{
  "rope_base": 55700.0,
  "rope_fraction": 1.0,
  "attn_scale": 0.0884,
  "tie_embeddings": false,
  "parallel_block": false,
  "init_std_o": 0.0,
  "beta1": 0.93
}
MLP neurons of a small language model. Each row is named by its layer, matrix (down: output weights) and neuron, and shows model dimensions 336-463. Each number is 50 + 10 x the weight over its row's rms, rounded and kept within 0 to 99. A neuron's up and down rows have the sign that makes its largest values positive.
Before each neuron's rows, "fires before" lists the tokens most often just after its 100 highest values on Wikipedia text that the model never trained on.

fires before: " the", " his"
L2.down1309:61 51 43 36 52 40 65 51 38 63 55 40 51 45 40 51 47 47 51 43 57 57 32 29 68 64 35 51 53 45 51 62 31 40 41 50 26 59 49 70 60 52 43 58 41 49 61 61 50 61 71 62 44 63 50 33 69 65 32 58 45 42 50 42 69 55 64 40 32 65 61 52 51 46 58 57 47 55 53 49 43 56 44 68 50 55 43 33 54 56 54 45 33 32 56 54 51 42 55 41 48 48 61 52 44 58 36 47 71 51 47 57 43 31 58 56 38 53 48 76 33 60 46 34 43 51 53 49

fires before: " ", " the", " |", " °"
L2.down563:47 29 57 53 51 59 66 26 44 44 52 52 49 50 73 54 33 45 41 65 39 39 50 42 62 66 49 44 48 51 54 67 66 42 38 35 66 58 60 53 51 58 44 53 38 49 38 46 52 39 44 42 62 21 34 42 34 49 48 52 58 41 59 56 54 60 53 42 61 63 36 50 35 43 56 57 38 58 64 53 60 54 57 59 46 39 35 40 34 58 50 42 40 52 50 49 57 36 62 49 34 42 32 45 47 55 56 50 62 45 64 62 52 46 53 58 63 55 56 26 50 42 58 38 31 42 48 46

fires before: "==", "In", "===", "The"
L2.down1187:59 45 46 65 31 58 61 39 59 53 66 44 50 31 50 56 48 50 54 51 59 64 46 48 46 43 37 53 33 60 41 47 59 56 46 52 41 37 40 64 44 50 58 50 65 59 47 52 52 35 52 47 50 55 55 53 51 53 44 49 54 38 51 53 49 36 42 43 43 35 48 56 42 75 52 52 00 44 55 55 56 51 45 39 44 43 52 53 45 47 41 47 52 54 52 35 52 60 54 37 45 20 45 49 63 43 51 46 49 55 47 44 53 61 52 58 60 53 36 39 51 54 62 58 55 57 60 52

fires before: "-", "|", "|---|---|---|---|\n"
L2.down1338:65 57 54 51 43 53 40 58 49 57 51 65 47 45 41 45 59 62 39 47 58 49 56 40 52 35 57 47 35 74 38 46 38 61 56 46 55 64 58 50 60 59 55 33 41 72 50 53 43 37 42 49 71 38 55 48 50 57 75 51 36 63 59 55 46 50 55 62 53 41 60 55 62 42 51 56 64 47 59 38 44 46 65 66 50 43 72 46 48 53 31 38 45 52 45 52 31 61 43 47 67 43 50 59 43 51 52 58 32 64 53 42 55 57 63 35 51 33 43 42 38 49 60 48 42 47 54 54

fires before: "==", "In", " The", "===", "The"
L2.down1119:48 57 50 45 66 41 45 44 53 46 65 46 46 46 60 51 41 40 58 53 49 47 32 35 62 43 38 59 50 43 45 68 51 46 37 38 51 27 62 60 32 55 44 41 57 32 55 62 57 44 31 45 58 39 62 39 81 44 65 50 44 45 52 53 61 49 33 32 52 43 45 44 57 47 65 45 19 47 39 62 53 64 57 40 58 52 64 50 51 54 40 43 67 47 58 55 58 63 41 26 59 54 50 62 54 53 62 56 47 59 37 52 62 57 53 40 61 62 30 45 45 69 63 47 33 59 54 54

fires before: " |", ".", " |\n", "3", ",", ";"
L2.down1103:36 46 54 45 51 54 35 36 44 49 42 51 64 42 47 46 43 61 50 59 55 62 61 46 50 48 64 51 35 51 51 47 68 42 47 47 37 56 43 43 55 51 41 49 43 41 38 41 67 53 51 52 41 49 33 54 72 48 54 61 58 68 45 51 35 58 52 28 61 64 69 47 60 53 57 55 56 57 35 66 41 59 42 49 46 55 42 50 36 48 56 55 64 42 49 44 48 56 52 46 50 48 48 34 54 33 44 36 35 70 33 59 55 45 54 42 62 41 61 45 53 63 46 47 47 44 45 58

fires before: "0", "2", "1", "3"
L2.down1409:55 36 44 50 25 45 54 60 52 33 47 61 40 44 55 57 69 59 56 46 43 43 46 43 50 55 54 56 51 51 50 63 58 59 56 53 38 55 61 54 48 43 39 51 58 63 44 41 72 68 56 39 39 54 65 38 37 54 45 26 54 54 48 51 36 52 34 52 51 58 47 72 42 62 40 39 46 39 57 38 48 33 59 48 38 42 50 47 45 37 48 51 51 35 61 57 46 44 45 45 56 44 56 57 72 58 53 52 43 48 70 51 58 48 41 52 60 50 70 65 45 47 38 59 37 40 40 63

fires before: "8", ".", " |", "9", "–", "0"
L2.down463:50 33 47 37 46 48 46 48 65 45 33 57 74 53 52 67 59 48 51 69 71 69 52 59 52 54 44 50 31 46 41 45 57 56 48 41 46 44 35 57 43 43 40 48 51 44 40 57 54 63 70 55 53 54 80 55 49 53 52 48 41 55 46 39 51 51 49 45 52 51 49 64 44 71 55 56 56 55 49 41 49 43 53 49 46 60 54 47 46 44 50 61 68 46 63 46 47 49 51 31 47 54 58 50 51 61 39 45 39 49 41 49 54 40 60 35 68 47 49 44 47 48 28 53 47 41 42 57

fires before: " the", " by", " with", " a", " that", " in"
L2.down194:29 57 52 51 71 28 52 44 41 52 51 53 51 57 42 54 54 34 56 47 52 56 71 71 55 33 41 51 35 32 51 34 43 66 68 61 46 38 53 53 48 55 35 50 51 43 57 55 45 69 59 53 55 50 52 45 44 38 56 72 50 55 42 70 53 60 56 41 59 53 45 35 49 49 59 51 57 77 59 61 51 34 38 57 51 51 63 45 52 57 60 41 39 57 56 41 49 60 68 73 44 53 82 66 54 37 53 56 51 35 44 54 41 61 36 50 46 53 52 55 47 47 68 49 58 66 49 59

fires before: " |", ".", ",", ")"
L2.down270:40 43 36 53 45 33 49 35 18 48 49 52 56 44 39 46 45 34 63 58 58 42 33 60 53 45 28 50 38 56 49 57 55 59 56 63 55 59 25 61 34 56 45 45 47 39 41 41 31 53 66 60 56 59 65 64 55 45 41 56 45 63 50 65 38 63 42 49 52 56 45 54 34 41 49 49 43 50 49 47 60 39 46 43 43 52 52 51 56 36 55 41 38 56 51 37 44 51 48 44 47 56 36 63 67 35 49 53 52 54 40 46 50 42 48 55 43 68 50 53 51 39 46 48 53 54 41 22

fires before: " |", ")", ".", " (", " |\n", "3"
L2.down721:50 52 38 49 53 54 56 53 49 52 38 41 33 70 38 33 46 41 64 67 64 42 49 65 53 50 49 54 66 64 42 42 58 48 61 56 51 54 39 52 49 48 63 32 45 38 56 43 45 49 42 64 55 62 50 48 45 55 55 45 51 41 33 56 44 49 66 33 45 41 68 53 41 53 35 63 35 49 54 48 41 67 52 53 45 69 44 48 53 30 54 52 36 39 71 35 60 45 47 45 55 43 62 54 33 40 42 57 55 61 40 19 59 42 77 52 48 56 38 42 57 43 51 54 60 56 59 40

fires before: "-"
L2.down1042:50 45 53 55 37 68 46 76 37 53 60 56 49 46 38 48 45 57 40 44 45 52 62 53 59 52 53 52 35 46 45 42 45 53 48 52 48 63 52 56 42 63 56 36 48 63 57 57 42 56 51 49 60 43 59 39 48 45 43 53 60 42 52 59 67 43 52 41 42 52 53 43 55 45 62 52 85 39 67 57 55 46 66 70 46 32 62 65 59 63 51 48 60 62 74 54 26 53 61 63 42 61 58 74 55 41 53 67 50 40 60 48 71 73 62 50 63 51 58 33 54 35 55 44 48 52 61 61

fires before: " |", ".", ",", "',", "eated"
L2.down1252:51 45 33 51 36 36 43 50 35 34 60 59 58 53 60 44 29 42 41 43 70 62 54 65 43 56 12 54 46 46 44 39 48 43 47 70 64 64 59 54 48 36 61 58 38 61 40 48 45 50 43 55 28 74 60 55 43 46 47 38 45 65 51 67 58 58 39 44 52 45 48 45 67 41 48 42 54 62 60 58 49 34 46 61 58 61 44 46 41 53 52 55 45 39 71 50 43 35 57 34 46 71 36 45 56 52 47 56 67 51 38 32 44 50 66 42 57 70 58 26 54 24 35 54 60 61 42 49

fires before: " as", " to", " in", " by", " on", " the"
L2.down11:34 43 53 47 60 40 64 61 51 57 49 38 46 61 59 50 50 49 37 37 43 56 45 36 57 51 54 58 50 45 67 72 49 63 43 46 58 50 44 45 42 62 31 64 41 40 77 56 43 45 54 48 57 57 43 54 51 56 60 46 58 43 35 66 41 45 37 45 46 40 72 39 45 54 38 39 53 52 55 56 51 48 34 57 49 47 34 66 51 48 54 45 40 37 46 45 42 44 57 48 42 37 56 53 36 43 51 54 47 59 55 56 65 44 41 64 44 38 57 57 37 46 46 35 53 71 56 45

fires before: ",", "–", ".", " –", "\n", ")"
L2.down145:33 69 64 58 60 42 61 39 53 55 59 65 42 54 43 55 56 43 24 36 54 51 52 51 60 51 53 51 32 51 50 64 40 71 54 53 46 50 52 53 63 58 54 47 57 58 54 63 35 50 52 46 39 25 52 53 62 45 59 37 53 59 64 35 57 57 58 47 40 62 61 77 55 75 79 49 45 63 54 51 38 55 54 47 39 55 41 36 67 67 52 72 41 44 42 45 68 59 52 59 47 42 49 47 50 21 30 66 50 50 48 49 57 53 55 60 67 45 48 40 26 59 36 39 42 41 48 43

fires before: " ", ",", " |", " the"
L2.down1070:48 50 58 62 49 48 38 51 48 62 45 48 55 32 59 54 54 37 68 48 53 57 80 40 31 49 51 61 60 58 51 70 49 49 42 59 54 21 46 40 55 62 51 44 58 58 59 54 52 56 49 63 40 48 39 39 28 48 49 47 68 37 43 45 65 64 49 49 63 51 46 56 41 53 39 59 52 47 44 49 55 42 55 51 45 59 50 40 68 41 52 44 65 69 48 40 56 57 52 49 27 36 58 53 61 60 53 40 66 33 52 42 52 42 59 45 35 50 50 56 59 40 51 46 78 51 57 45

fires before: " of", "20", "19", "18"
L2.down958:47 46 54 34 56 41 55 53 37 61 44 42 46 45 56 54 42 49 51 28 58 56 44 44 40 69 72 42 26 61 53 55 35 54 57 35 63 43 47 55 54 52 45 19 50 52 44 46 60 48 62 59 52 42 58 34 37 41 50 48 59 50 56 44 59 45 50 46 58 59 40 59 49 58 58 60 62 41 52 34 54 47 51 43 43 64 43 52 56 38 30 45 42 47 45 54 57 66 47 53 52 52 59 59 56 38 57 42 46 53 52 54 62 67 44 60 35 68 52 66 33 65 56 50 51 53 68 23

fires before: "0", "1", " by", "2", "3", " League"
L2.down1441:37 49 32 47 57 39 45 61 55 33 56 50 57 45 61 52 51 48 53 31 56 57 49 56 52 38 31 39 45 40 42 49 50 70 81 24 90 42 38 46 68 41 57 49 45 66 70 44 59 37 59 57 43 71 51 64 53 38 47 57 58 59 50 34 53 52 58 46 56 52 46 28 46 42 45 47 55 46 43 66 57 54 47 51 48 52 47 64 55 49 53 49 56 51 54 38 46 40 39 55 51 44 58 60 57 46 77 42 40 44 53 60 50 68 28 56 43 46 40 49 39 64 54 58 61 48 39 59

fires before: "–", " |", " West"
L2.down1297:57 53 62 43 39 65 50 42 68 49 60 53 56 45 49 36 48 41 47 57 53 37 59 42 50 41 47 43 50 46 58 63 51 53 58 57 31 48 61 54 46 52 44 45 27 50 45 66 72 42 61 46 37 55 53 32 63 31 62 77 50 48 61 41 48 61 44 55 44 53 20 50 54 52 57 35 67 43 55 55 51 54 44 70 56 32 44 67 57 40 37 43 42 37 50 39 49 58 32 38 49 48 57 52 41 53 32 60 47 38 37 48 43 45 38 48 44 53 45 67 42 49 44 51 65 41 40 63

fires before: " |", ":", " |\n"
L2.down1425:49 31 50 47 56 75 61 50 40 52 40 60 58 47 55 49 53 48 44 42 63 45 43 50 61 35 52 57 50 36 62 54 50 55 52 54 52 69 46 52 49 47 58 55 46 64 67 41 66 50 60 34 70 49 59 40 43 62 56 52 18 62 42 47 61 49 54 41 48 44 35 33 57 55 46 51 61 63 55 45 51 46 42 50 41 48 58 51 63 43 62 45 55 48 37 43 52 52 44 55 32 47 43 59 44 53 47 50 40 48 46 41 55 48 51 51 62 59 59 49 62 70 63 48 59 60 45 38

fires before: "0", "1", "3", "2", "4"
L2.down1350:58 57 58 52 60 52 47 44 56 35 58 46 38 59 39 45 50 45 53 32 46 69 48 56 26 48 41 48 51 66 45 44 63 33 56 47 50 33 51 48 65 49 56 45 56 55 59 31 55 37 44 52 45 53 37 64 39 58 39 56 43 41 53 45 65 54 39 59 42 39 47 50 50 49 44 54 59 48 62 50 60 63 45 41 62 44 43 55 49 45 59 60 38 63 68 51 58 56 36 52 44 43 38 49 51 55 48 40 46 50 68 60 72 67 42 43 54 45 53 42 59 48 54 57 49 34 58 54

fires before: " |", ";", " |\n"
L2.down1462:43 48 57 63 47 42 49 58 37 56 54 41 59 52 49 43 35 53 52 51 47 36 47 49 47 49 61 42 58 52 56 26 41 57 55 57 41 41 43 59 65 41 58 50 45 56 54 68 60 46 44 49 49 54 44 37 47 42 48 60 56 40 59 47 57 20 37 50 52 50 51 54 55 54 58 49 52 54 61 60 54 63 60 49 67 58 54 54 45 79 45 36 53 48 64 55 58 53 44 52 61 85 28 47 54 55 31 48 43 57 38 49 60 64 64 33 58 42 45 38 41 50 67 47 50 36 51 45

fires before: " ", " |"
L2.down489:57 50 56 48 38 45 52 51 60 45 47 41 39 51 55 37 48 33 48 54 44 52 30 39 63 46 60 39 45 34 53 56 36 31 69 50 51 50 47 51 53 28 57 32 49 45 25 27 56 37 42 33 45 50 46 66 52 48 37 40 64 48 51 48 59 61 60 43 37 48 56 42 60 53 57 50 50 50 57 54 51 49 36 45 65 51 47 42 41 39 59 44 49 43 43 50 42 50 63 62 53 46 66 65 62 33 49 48 48 37 32 50 19 61 52 48 54 53 48 36 78 63 42 58 46 40 49 55

fires before: " ", " |", "1", "19", "\n"
L2.down268:47 50 22 57 48 54 45 61 43 48 53 17 50 32 42 45 59 40 59 46 68 37 54 35 32 47 48 54 46 58 36 41 49 74 62 47 48 27 52 40 68 38 43 37 63 52 55 50 54 37 60 51 60 60 40 67 49 46 36 32 60 55 37 68 44 49 50 32 52 32 55 74 51 47 28 64 61 59 56 48 46 56 34 43 52 49 36 53 42 41 50 75 45 58 44 40 41 53 64 66 38 55 55 51 55 37 66 27 38 50 58 49 65 41 42 51 41 44 57 30 57 59 43 38 60 33 58 44

fires before: ",", ".", " and", ".\n\n", " in"
L2.down1186:44 51 38 56 43 40 63 69 56 49 40 53 50 55 28 53 53 46 49 42 73 51 43 59 47 43 56 53 40 68 52 40 41 52 42 44 41 50 52 57 43 42 52 45 38 45 57 63 46 56 39 40 48 46 50 43 53 31 65 56 40 58 33 36 46 30 30 52 51 62 35 52 42 51 70 34 25 57 42 55 44 51 40 44 57 64 50 62 64 31 46 54 46 43 41 38 66 40 54 62 38 26 45 56 38 40 39 46 65 72 49 47 55 52 50 46 54 47 42 56 57 52 54 52 57 45 43 49

fires before: ",", ".", "19", "20", " century"
L2.down89:32 52 53 46 49 58 52 57 48 36 27 51 25 55 50 61 40 61 51 51 69 42 59 33 46 44 55 58 52 47 70 75 32 31 48 40 57 50 44 58 52 67 61 25 55 39 39 49 44 49 55 61 63 45 65 55 40 57 52 39 46 52 55 58 56 45 38 49 52 49 30 59 39 42 49 61 29 52 44 59 52 52 45 33 38 53 56 56 23 39 38 45 54 44 65 55 56 34 60 40 47 38 49 45 48 39 66 43 38 53 58 47 36 61 55 59 55 52 46 66 45 59 67 50 56 52 68 48

fires before: "0", "5", "8", "7", "3", "4"
L2.down973:36 66 48 41 50 51 71 60 43 68 47 56 46 33 53 65 49 39 43 56 43 52 38 49 47 52 55 40 63 33 29 51 62 47 60 46 57 43 27 38 34 73 52 28 64 56 67 48 41 41 49 32 51 70 59 50 40 53 32 48 53 51 25 54 53 39 47 52 55 41 59 34 52 47 29 57 63 47 35 49 57 26 59 48 41 60 28 48 44 69 45 56 32 54 32 50 60 46 46 39 49 45 49 36 48 70 42 35 36 63 36 47 62 57 42 51 72 29 57 30 67 59 52 70 49 39 39 54

fires before: "20", "19", "6", "10"
L2.down450:46 48 38 51 49 64 46 56 72 61 47 60 27 56 61 58 47 57 58 42 41 52 50 65 54 35 46 51 28 47 63 53 63 53 69 47 46 55 37 47 53 40 41 50 70 45 29 52 60 46 48 70 45 36 36 50 54 32 49 65 48 38 43 40 52 49 51 43 66 58 43 48 63 55 43 44 47 71 53 38 51 38 41 51 44 59 58 41 58 66 46 45 53 36 43 47 27 58 55 47 45 66 42 51 49 32 59 42 61 44 56 58 54 38 39 60 51 59 42 55 46 53 54 53 56 34 47 66

fires before: ".", ".,", ",", "\n", ".G", "\n\n"
L2.down1195:61 35 40 64 38 60 52 37 59 35 47 52 61 44 49 65 42 39 45 38 52 41 76 71 52 39 33 51 48 55 51 30 40 70 56 61 41 50 40 49 49 43 53 41 53 46 49 53 64 65 58 53 44 49 56 44 39 47 59 60 55 45 49 60 28 51 46 67 80 59 45 57 87 51 44 57 70 44 48 43 49 39 60 60 50 49 66 35 66 59 45 59 61 37 60 59 69 47 39 39 39 52 57 33 53 45 46 64 39 48 48 47 45 46 51 43 44 54 49 48 35 49 68 40 50 45 46 57

fires before: " |", " |\n", " to", " of"
L2.down499:41 56 39 47 52 56 57 42 40 27 52 56 59 53 47 63 52 54 70 28 53 36 44 69 44 40 50 44 42 41 48 36 61 53 72 45 45 45 60 45 62 34 55 41 52 53 38 53 43 34 59 46 62 48 46 57 40 49 39 48 48 67 61 41 68 53 66 36 66 59 53 46 57 60 38 57 40 51 33 51 39 53 65 59 43 55 55 44 64 36 50 63 50 45 39 56 48 57 48 55 55 65 65 54 41 53 37 52 37 48 37 55 81 60 49 42 62 43 56 42 47 54 38 39 51 62 44 41

fires before: ",", "–", " |", ".", "\n"
L2.down326:58 63 54 45 42 41 57 65 43 48 50 34 50 49 48 45 41 50 39 52 38 55 56 49 44 37 55 57 45 59 52 45 45 43 43 51 49 46 37 39 48 51 36 67 50 58 49 46 53 40 46 42 60 48 53 31 51 39 60 49 34 51 53 38 43 48 59 65 53 57 51 64 67 65 43 54 37 66 51 61 55 58 64 50 40 53 39 53 60 55 52 67 45 34 40 64 64 47 56 45 35 32 49 40 48 49 47 61 52 51 56 37 32 45 60 40 54 49 57 53 28 41 54 69 50 36 37 51

fires before: "20", " to", "19", "18"
L2.down544:50 49 64 57 58 67 53 63 51 46 55 62 44 43 61 54 38 81 55 41 28 56 54 38 49 46 32 50 66 61 55 51 43 60 54 41 55 45 42 56 59 55 47 54 47 51 52 42 77 37 42 50 69 56 41 45 38 46 74 43 47 50 36 34 41 47 51 51 47 67 36 46 57 35 49 64 50 49 51 53 58 46 53 56 65 39 47 56 67 45 43 61 51 53 46 57 51 54 44 48 43 54 48 57 49 38 56 78 61 47 49 45 55 44 55 54 51 61 49 51 55 42 46 48 47 35 51 47

fires before: "20", "19", "14", "22", "3"
L2.down113:59 43 49 61 42 36 44 43 66 48 56 41 57 55 55 50 59 64 52 58 41 40 59 62 54 54 47 48 41 58 56 56 48 39 66 37 72 72 40 44 54 61 61 46 72 62 24 45 57 41 66 50 50 67 37 50 58 58 46 56 53 61 46 53 56 61 33 64 32 72 49 53 58 51 61 67 39 48 53 51 53 58 47 48 66 41 33 54 51 51 48 54 55 57 45 49 55 55 50 43 54 52 67 58 67 53 42 53 56 74 57 61 29 53 39 44 41 61 67 49 52 40 37 44 29 50 25 62

fires before: "===", "==", "-", "20"
L2.down329:60 54 35 57 59 41 62 62 42 54 46 43 37 41 30 47 53 50 37 48 35 45 69 57 63 42 44 52 49 41 39 55 48 39 62 61 66 59 44 31 73 56 67 49 56 42 43 59 51 51 45 36 36 38 55 54 49 46 40 51 58 35 46 56 45 71 52 40 40 39 39 56 39 45 46 49 18 51 42 46 52 48 46 54 30 43 34 55 59 51 40 53 56 61 60 44 52 46 56 34 46 45 74 49 66 45 48 47 58 59 43 67 63 33 53 66 32 39 59 63 43 58 55 55 46 38 56 49

fires before: " |", " West", "–", ":"
L2.down71:58 71 48 39 43 53 36 52 50 37 51 49 43 53 39 47 51 51 68 42 53 63 55 48 53 62 41 67 52 40 52 52 34 57 56 43 43 47 48 45 50 43 53 47 49 50 49 50 71 45 59 48 60 56 25 55 71 57 57 46 25 51 32 69 59 53 38 36 42 23 46 50 23 57 49 39 69 44 42 52 78 68 48 50 58 37 67 49 57 40 55 51 30 61 53 45 59 50 61 35 54 40 66 48 36 34 53 58 56 50 45 61 58 48 56 49 70 49 52 69 84 49 49 67 54 40 52 43

fires before: " |", ";"
L2.down1188:62 50 57 50 54 48 73 55 56 35 44 53 54 61 55 50 54 45 53 67 58 45 57 65 70 36 34 56 45 59 59 44 46 42 49 37 55 46 58 38 40 44 41 46 47 74 56 54 64 43 56 65 36 61 62 47 43 28 48 43 32 54 46 58 46 48 53 17 25 39 44 39 50 51 54 45 28 39 62 51 61 52 49 48 60 67 59 55 70 43 30 34 55 58 55 47 57 44 67 62 54 66 52 57 46 51 49 45 59 46 60 42 63 42 42 40 51 62 59 53 56 55 45 53 43 31 59 44

fires before: " by", " in", " on", ",", " at"
L2.down217:56 75 52 36 46 37 39 50 49 43 73 48 56 55 57 39 39 37 52 57 45 53 37 34 50 51 55 69 39 53 61 70 41 58 52 54 54 58 68 49 56 43 40 55 45 44 60 57 54 38 42 51 41 38 67 50 43 23 59 46 55 60 29 70 37 43 45 52 67 46 63 44 50 65 68 45 52 51 62 43 51 66 63 44 40 43 50 46 53 57 41 56 60 48 57 51 50 54 44 39 54 43 51 61 47 50 44 43 57 56 53 46 56 45 68 71 48 55 57 34 26 52 44 54 44 65 35 40

fires before: "==", "In", "===", "-", "The"
L2.down825:50 69 38 36 50 46 42 52 61 57 51 51 52 31 68 55 59 43 62 43 64 51 61 41 67 49 52 53 19 37 56 48 40 77 46 54 56 43 54 45 41 54 50 62 62 46 60 41 28 53 38 60 69 50 38 48 37 54 50 55 49 63 49 34 45 40 55 41 45 46 43 42 31 74 39 53 00 36 45 40 40 49 47 28 69 47 60 50 52 55 51 59 47 55 54 57 38 48 61 38 43 20 44 58 49 70 36 65 56 51 41 32 43 38 58 44 60 41 65 48 62 66 43 44 62 43 42 57

fires before: "19", "20", "18", " later"
L2.down490:59 52 53 48 58 57 61 44 62 59 57 45 42 50 61 61 41 62 56 48 49 51 50 54 57 60 57 47 41 65 59 60 46 46 49 44 48 57 40 55 50 54 40 57 42 25 52 50 51 45 49 58 46 57 52 46 61 44 50 45 41 58 56 32 38 61 39 34 41 55 48 53 39 55 51 60 44 38 28 40 54 61 60 51 48 42 52 59 50 60 35 48 56 48 49 60 32 35 40 52 40 57 61 50 60 33 56 56 64 50 54 47 64 55 37 51 41 54 59 54 55 54 47 53 48 64 56 47

fires before: "-", "==", "|", "In"
L2.down681:53 82 37 48 44 58 51 44 43 49 79 50 66 50 75 60 57 77 51 41 48 59 53 39 57 53 41 51 54 45 44 34 47 62 48 59 36 48 48 56 33 53 66 45 66 59 47 43 35 55 36 51 62 63 58 61 49 61 47 39 59 54 64 52 52 50 44 50 38 66 57 50 51 38 45 41 21 57 49 54 55 56 53 64 53 47 39 45 70 51 55 56 38 59 51 65 45 58 34 51 28 69 56 66 53 48 47 49 51 32 66 55 64 55 66 49 48 54 44 53 55 56 52 51 46 52 47 34

fires before: "20", "-", "19", "18"
L2.down1472:52 63 52 44 48 56 60 51 55 52 51 47 50 49 55 43 49 44 52 62 46 50 44 36 45 47 41 47 57 47 52 56 31 45 54 38 45 38 19 56 50 59 58 52 71 53 36 61 49 47 68 44 55 40 53 39 61 49 41 52 51 62 48 58 32 51 52 36 44 53 53 50 42 73 38 46 00 45 43 52 35 53 53 60 56 46 44 52 36 42 45 49 49 56 42 54 45 60 63 45 57 47 49 52 41 47 55 61 57 48 56 37 44 43 57 62 52 62 39 42 58 59 49 48 51 50 62 45

fires before: " |", " ", "ares", " (", ";"
L2.down28:59 29 41 34 38 49 67 41 43 48 36 46 54 65 46 54 43 68 55 58 40 40 55 61 59 41 63 40 38 55 51 66 54 55 55 49 62 58 67 58 44 52 53 47 40 33 30 41 49 26 47 32 59 57 44 56 56 47 64 44 44 50 48 53 35 45 26 49 53 53 45 34 61 75 40 44 40 63 66 65 59 52 49 70 55 35 63 50 49 47 57 38 47 49 36 56 42 40 46 74 56 50 43 65 41 57 49 37 44 46 32 48 41 48 58 47 41 67 47 61 52 47 54 51 46 31 41 45

fires before: " to", " by", " in"
L2.down1016:57 48 48 67 51 54 36 44 55 52 56 66 40 50 50 51 53 32 56 44 50 53 47 52 51 65 58 58 47 50 42 62 59 35 57 68 47 52 35 35 37 53 37 54 58 51 65 53 59 55 42 65 34 42 48 56 44 59 50 47 55 59 56 58 45 41 51 69 59 54 42 70 35 52 47 59 44 57 61 35 51 53 54 53 46 33 32 44 52 55 54 40 53 61 53 57 43 43 57 50 49 67 53 66 46 39 60 40 59 46 53 33 51 39 46 47 47 41 54 55 43 70 56 45 51 29 57 51

fires before: "0", "1", "10", "20", "2"
L2.down1519:43 60 55 41 40 41 65 37 51 48 35 57 52 52 54 42 41 35 40 46 66 62 28 61 57 62 46 71 49 63 36 34 62 54 50 48 74 30 45 58 51 50 50 57 60 53 39 53 44 58 55 53 42 53 42 21 43 50 62 44 40 55 50 46 53 51 44 35 55 42 32 40 52 47 32 47 50 47 45 31 55 35 54 48 43 61 45 59 70 48 61 57 54 52 61 33 53 47 56 45 58 48 63 51 68 58 59 40 53 48 53 66 49 44 66 34 57 53 56 57 57 41 37 54 31 60 32 49

fires before: " to", " of", " that", " for", " he", " \""
L2.down785:51 46 41 44 66 43 42 46 26 22 49 50 33 46 60 44 48 58 58 47 53 48 50 74 49 46 46 38 56 32 56 56 64 49 45 58 49 39 36 41 55 33 55 48 44 57 76 43 44 57 38 44 61 48 36 60 48 64 51 49 48 64 59 51 33 72 50 51 56 58 52 59 51 49 37 39 57 42 45 52 54 43 54 51 58 54 27 45 52 43 61 64 24 75 56 51 42 53 55 42 39 64 50 69 34 53 54 56 68 40 38 47 55 56 60 44 68 48 56 64 35 54 36 53 42 64 48 48

fires before: ",", " as", " of", ".", " to", " was"
L2.down59:65 66 43 45 40 48 64 71 49 44 46 63 53 59 58 63 56 61 50 65 53 46 68 61 64 63 73 49 54 60 40 47 66 62 35 44 55 59 34 38 52 46 53 46 54 46 52 59 41 49 62 40 39 41 67 47 53 64 47 41 47 47 24 53 55 46 54 62 56 29 51 63 50 54 63 55 69 63 46 49 49 47 36 56 57 49 59 60 48 48 67 27 52 55 43 58 46 58 53 44 44 52 67 53 44 31 47 47 56 49 40 52 43 39 59 56 32 41 57 52 35 50 73 47 34 61 48 45

fires before: " |", ";", " |\n", " "
L2.down642:49 57 50 52 43 75 48 50 40 62 44 60 47 68 32 61 41 36 38 37 60 41 48 29 53 45 46 45 60 45 42 55 46 68 51 45 45 47 36 48 47 48 58 52 53 49 68 58 65 41 24 62 46 52 46 60 45 39 52 51 63 34 51 45 32 47 46 53 47 53 56 50 48 28 52 36 49 43 50 65 41 44 37 39 63 51 60 61 46 52 52 44 46 58 47 50 50 48 51 40 38 53 33 54 55 44 49 40 52 55 55 48 51 59 44 53 69 69 66 25 55 48 47 47 61 47 48 48